config.toml
rope_base = 10000.0
init = "uniform"
decay_shape = "linear"
batch_tokens = [16384, 32768, 65536, 131072]
train_tokens = 178600000
MLP neurons of a small language model. Each row is named by its layer, matrix (up: input weights; down: output weights) and neuron, and shows model dimensions 16-111. Each number is 128 + 32 x the weight over its row's rms, rounded and kept within 0 to 255.
After each neuron's rows, "fires on" lists the tokens most often at its 100 highest values on Wikipedia text that the model never trained on; "fires before" lists the tokens most often just after its 100 highest values on Wikipedia text that the model never trained on.

L4.up727 [163 142 128  93 135 160 115 158 144 153 184 102  56 166 121  95 153 104 112  94 175  87 157  95 213 148 154 140 113 122 159 144 149 140 190 127 128 103 172 156 137 176 183 171 192 102  63 139 100 135 168 112  84 120 160 102  90 146 132 128 145 114 194 110  57 135 209  99 106 190 161 119  81 139  77  89 120 137 160 198  85 131 141 160 121  93 120 125 117 139 168 105 175 152 140 127]
L4.down727 [131 184 143 100 127 152 139 167 156 149 179  95  96 155 130 109  82 158 111  69  92 101 151 123 122  94 122 139  88 114 100 157 155 162 164 148  77 145 126 142 132 131 137 144 159 140  92 172  60 160 148 159 105 100 140 100  87 127 154 112  99 156 144 175  79  80 113  92 144 141 158  94  38 107  94 104 137 152 123 107 177 228 138 151  87 127 172  96 100  80 198 133  78  98 143 147]
fires on: "\n", "==", " =", " =="
fires before: "\n"

L11.up750 [143 113  95 143 149 112 138 135 100 140 100 148  73 140 107  89  71  80 158  65 128 146 131 174  99 152 174  83 141 147 136 114 132 145 124 126 132  81 110 185 113 140 130 158 170  49 151  84 113 161  74 135 169  62 167 106 147 137 146 130 108 108 156  73  97  91  90 116 127 162 142 147  90 180 105 161 181 153 155 140 125 139  85  87 103 131   1 139 158 114 156 136 148  56 146 121]
L11.down750 [113 147 114 137  62 150  94 117 112 107 151 140 113 150  97 133 119 114 122  88 158 123 129 110 125  87  97 108  83  87 120 120 120 118 131 157 125  69 100 181 110 171 150 104 150  90 129 150  87 128 157 127 111  68 160 147 151 104 228 140 113 119 119 100 132 195 110 136 110 149 123 136 124 109 141 145 109  88 128 130 127  92 127 141 146 147   0 130  90 118 151 146  89 123 158 130]
fires on: "\n", " |"
fires before: " |", "==", "===", "A", "In"

L7.up598 [106 114 148 126 133 164 129 200 148 147 143 101  76 141 119  59 153 106 115  62 143 149 171 195 145 139  92 115 135 126 139 153 101 111 131 135 188 123 140  85 100 131 120 118 138 161 143 133 173 205 133 156 153  85 131 141  53 122 110 178  98 182 115 181 117 108 147 134 115 134 158 230 102 145  72 113  65  53 178 154  83 185 100 167 139  87 148 117 173 148 132 112 152 113 105 169]
L7.down598 [139 159 128  99 145 159 128 138 132 157 119 131 193  86 152 122 153 128 129 128 154  95 181 126 113  75 121 144 117 120 111 120 107  67  79 168 103 111 141 157 115 117 184 138 103 111  96 160 115  87 189 170  94 155 168 112 104 137  95 146 121  74 188  82 106 116 137  94 193 120  98 153  89 138 139 130 139 172  83 128 183 154 140 136 119 141 163  71 117 135 136 148 100 170 141 149]
fires on: "\n", " =", "ci", "s", "mi"
fires before: "\n", "al"

L12.up395 [ 94  95 123 192 181 128 107 107 108 132 145 195  51 134 175 128 146 112 111  90 143 123 192 104 124 181 178 133 148 167 182 125 154 113 110 132 154 102 167 127 134 156  76 120 138 108 177 170 147  74 112 176 107 143  74  86 108 155 140 128  97 151 113 113 109 141 149 137 164 140 114 116 101 112 128  87 140  77  98 137  69 112 120 172 144 149 119 126 133 129 117 135 125 135 173 142]
L12.down395 [123  75 129 143 123  75 119 119 124 137 154 180 138  71 188 118  59 145 125  67  89 125 177 144  83  94 151  89 126 144 147  54 166 120 100 115 138 134 160 139 105 158  58 151 103 167 108 168 145 182 103  98 169 131 124 105 136 121 162 101 156 138  88  69 114 165  95  86 157 130 126 126  97 106 116 120 102 112 138 134 137 119 114 147 116 138 104 124 154 105 173 138 148 119 155  84]
fires on: "ia", "y", "e", "a", "land", "ine"
fires before: ".", "\n", ",", " and", " in", " |"

L6.up153 [169 124 165 182 137 105  96 108 119 125 156  80 131 182 198 161 150  96 139 161 214  79 123 121  96 178  85 117 122  90 145 151 186 191  79 136 113 137  60  85 138 124 156  85 160 124 153  51 137  94  83 126 149  83 166  85 158 136 185 134 134 127 153  94 137 179  89 112 137 147  92 126 120 197  94 119 144 157 155 198 111 135 103 125 157  96 109 111 115  92 142 124 155 146 127 162]
L6.down153 [140 133 122 163 116  92 197 155 163 147 171  83 157 121 117 155 114 195  71 126 136 129  56 103 112 100 125 115 141 119 132 115  94  80 157 100 118  99 173 169 143 128 183 184 150 112 177 150 156  80 133 106 137 154 136 157  66 137 206 130 110 120 121  74 186 182 113  97 111 138 118 141 113 108 156  96 104 165 135 148 114 181 158 113 103 107  57  80 143 148 157 107 115 168 131 113]
fires on: "\n", "lu", "n", "i"
fires before: "-", "\n", "The", "===", "e", " 19"

L10.up563 [112 154 140 161 143 129 117 112 110 114 134 132  56  75 158 148 117 128 111 141 127 149  54 138 115  82 121 121 122 134 169  91  91 144 118  95 102 145 183 141 121 113 140 135 164 149 139  74 159 109 119 161 163  85 143 115 154 136 210 159 135 150 195  99 187 105  59 157 115 106 131 164  96 139 149 168 176 166 129 172 156  95  67  87 152 188 137  85 111  71 179  88 141 145 130 126]
L10.down563 [117 122  86 101 108  98 113 115  94 145 160 105 134 175 164 116  79 123 121 133 144  74  96 138 190  90 111 138 168 167  98  80 125 102 195 174 118 106 177 158 111 135 116 164 104 118 138 180 114 107 111  76 140 149 178 163 157 134 123 120 148  89  82 167 165  99 157 101 160 172 147 123 171 113 111  89 106 129 144 121 135 136 180  61 121 128  36 143 104 129 123 122  93 142 153 162]
fires on: "\n", " |"
fires before: "==", "The", " |", "===", "In", "A"

L21.up450 [ 56 123 164 121 186 172  97 105 191 170 123 203 117 122 176 170 153 148  98 128 158 117 128 105 151 125 127 103 125 165  84 170 119 106 173 129  98 147 137 143 167  95 142  88 187 149 144 129 117 145 113 182 197  93 182 112 102 155 134 129 133 144 164 165  78 141 162  87  82 139 130 146 116 119 119  96 101 128 170 195  61 134 156 163 102 112 122 106  72 136  85 106 160 141 147 170]
L21.down450 [120 142 124 162  37  92 158  99 163 116 108 133 104 121 122 132  92 126 174 140 113 137 135  93 125 198 112 144 120 151 170 109 156  88 123 127 120  91 167 171  91 213 131 133 102 121 149 147 139 113 136  92  78 147 124 169 122 104 127 136 125 118 116 166 172 151 117  76 178  95 142 103 125  97 168 131 134  50 165 161 161 111  62 135 174 135 189 143 164 145 103 128 103  97  68 119]
fires on: " |", " "
fires before: "\n"

L12.up182 [137  90 119 136 146 140 186 106 191 140 133 119 100 143 127  89 196 131 132  90 159 140 150 125 131 124 135 115 164 131 117 126 129 187 131 147 112 103 222 138 160 137  76 121 163 120 177 129 163  79  99 131 113  67 161  99 135 164 137 130  72 166 123 107 172  92 122 100 118 154 131  85 108 114 133 135 171 197 180 137 111  70  93 127 169  86  65 115 141 175 160 112 199  77 126 120]
L12.down182 [133 153 137 156 134 115 136 124 124 163 123 144 137 105 124 162  93 130 167 177 110 115 121 140  86 117  94 153  74 124 136 125 114 105  94 142  90 100 128 152 157 147 151 137  97  70 142 159 154 145 130 138 173 131 135 121 124 116 137  85 129 116 157 131 255 145 156 159 116 149 102 132  77 135 137 114 137 116  75 162 120 120 156 101 129 128  47 150 131 136 149 156 128 120 162 152]
fires on: "\n", " |"
fires before: " |", "==", "The", "===", "A", "In"

L6.up703 [118 162 184 131 170 150  76 123 154 119 123 137 110 128 172 115 155 103 105  96 133 120 139 175  92 181 106 120 105 122 119 146 127 168 104 128  92 119 105 114 114 162 136 117 116 144 147 136 145 142 165  78 116  89  75 166 163  76 168 112 108 115 102 128 158 130 127 131 167 176 146 173 130 156 194 111 125 122 177 121 130 167 124 133 154  62  70 134 145  91 121 136  80 137 123 177]
L6.down703 [132 134  90 114 173 119 153 146 123 169 120 141 120 170 119 139 123 136  94 143 106 172 160 147 138 126 103  99 124  96 124 135 122  69 127 170 131 108 115 145  92 140 123 146 120 105 148  99 153 105 134  80 163 161 112 186 126 107 255  86 150  48 139 124 163 140 114 141 166  81 129  90 136  86 147 150 103 125 148  65 138 192 137 137 120  99 118 119  96  95 130 151 110  72 135 115]
fires on: ".", "bo"
fires before: "\n", " The", " In", " He", " She", "ve"

L8.up433 [ 90 127 115 112  99 165  93 133 141 113  52 192 132  80  74 104 150 138 128 117  97 135 147 193 136 101 146 110 110 161  80  88 129 150 136 126  99 153 101 106 104 102 173 167 162  88 163 107 131 159 149 173 112  89 147 119 178 136 154  94 167 125 164 158 162  98 136  97  71 103 125 100 120 151 203  98 141 136  80 160 123  71  97 123  96  56 130 159  95 135 142 133 129  82 137 167]
L8.down433 [153 161 156 146 118 135 110 145 126 153 128 110 139 134 182 167  84 130 136 149 132 160 159 171  99 117  62  96  83  63 117 127 134 181  76 132 183 123 125 100  86 148 116 132 123 157 171 120 115 156 188 149 136 120 123 152 130  86  71 185 162 146 152 136 158 167 115  91 145 105 113 164 117 111  99 187  82 131 124 171 123  47 113 104  67 105  99 118  84 119 102 145 104 139 124 141]
fires on: "\n", "ta"
fires before: "-", "\n", "ur", "|"

L4.up94 [158 135 232 135 181 112  79  84 144 169 126 192 107 127  96 150 109  93  95  91 109 174 101 125 136 155  94 127  92 157 144 149 108 194 133 127  85  90 126 168 136  49 183 118 141  85 210 133 144 161 144 149  98 116  82 130  93 158 131  84 102  81 119 109 138 172 142 111 197 145 123 158 158 133 160 132 148 136 182 126 104 122  86 126  80 124 144 144 105 115 177 113 111 128 139 108]
L4.down94 [109  77 166 158 122 145 155 119  99 170 122  85 112 121  95 114 209 141 144  95 130 101 158  76 124 137 134  85 120  96 126 109 107  67 152 157 150  94 184 177 129 158 129  71 149 122 108 123 110 143  91 101 156 191 119 100 212 135 151  91 109 107 122 111 140  90 107 129 112  70 130 103 154  88 199 107 103  86 126 140 144 167 139 116 100 152 151  94 121 138 216 123 174 186 166 118]
fires on: ".", " where", ").", "==", "—"
fires before: "\n", " The", " He"

L6.up273 [118  74 137 156 201 196 115 123 169 176 131 125  96 179 133 137  96 133 106 137 116  81 188 138  75 164  91 140  69 150  42 155 150 130 182 122  64 109 173  78 166 143 198 150 125 135 101 123 144 157 125 144 148 127  84 179 134  93 127 151  84 209 165 165 164 102 152 141 134 147 130 135  98 141 170 102 160  80 143  95  94 134 120 142 141 197  98 154 122 104 165 122  96 149 111 143]
L6.down273 [100 137  88 166 152 128  84 157 131 168 110 115  83 124  83  92 173 172 112 178 167 192 148 176 130 100 109 130 171 135 149 134 124 111  61 128 178 108  97 141 123 127 102 154 174 100 124  89  71  97  87 152 104 140 126 112 105 131 140 147 157  86 138 119 181 170 100  88 143 130  62 160 122 128 137 131 147 178  90 116 147 104 141 159 169 161 110 146 169 138  84 119 133 138 109 134]
fires on: "===", "co", " record"
fires before: "\n", "g", "ed", "st", "s", "t"

L15.up604 [ 92 144 135 145 163 162 166  96 104 165 150 103 103 124  84 131 128 125  94 106 124 155 127  75 180 167 191 120 140 121 112  55 102 164 174 168  92  56 130  98 128 105 136 182 116  88  76 112 137 163  97 117 132 131  92  97 137 175 221 139 129 113 120 149  89 121 168  86 183  81  98 117 118 147 159 135 141 149 152 162 138 108 107  98 109 119 133 140 158 229 206  80 101 156 108 135]
L15.down604 [ 77 178 124 127 116 161 132 131 152 158 158 106  68 152  86 134 124 123 152 104 190 144 185 114 120 107 140  98 135  90 117  32 101  85 131 118  96  70 128  45 102 141 130 106 121  58  89  91 128 130 119 181 157  75 112 157 108 114 253 148 153 134 179 119 130 204  83 109 159  83  96 119 114 100 151 131 117 104 150 148 169 114 130 116 119 146  79 123 113 153 185 129  94  86 128 154]
fires on: "==", ".", " ==", " =", "==="
fires before: "\n"

L11.up654 [126 148 154 144 119 107 137 189 122 180 113 157  76 189 155 156 109 156 110 127 163 109 137 107 151 156  58 156 138 135 148 109 178 135 143 127  71 120 128 161 120 160 107 115 151 161 183 101 126  92  99 178 131  89 175 163 118 103 155 123 118 179 141 114 220  35 150 146  42 166 134 106 137 139 131 140 190 135 139 139 105 151 158  87 146 110  46 104 167 109 153 193 160 158 134 183]
L11.down654 [146  75 150 147 129 107 106 140 111 167 166 134 102 187 174 116 134 128 147 103 127  98 152 174  91 123 122 139 132 126  87 131 133 125 126 153 114 115  98 167 149 178 103 100 121 115 155 173 145 146 141 135 177  62 164 107 137 140 165 165 103 133 100 133 255 141  81 142 149 162 150 123 108 176 161  75 128 105 106 116  82 152 146 144 179  88  36 100 117 173 136 137 118 136 137 138]
fires on: "\n", " |"
fires before: " |", "==", "===", "A", "The", "In"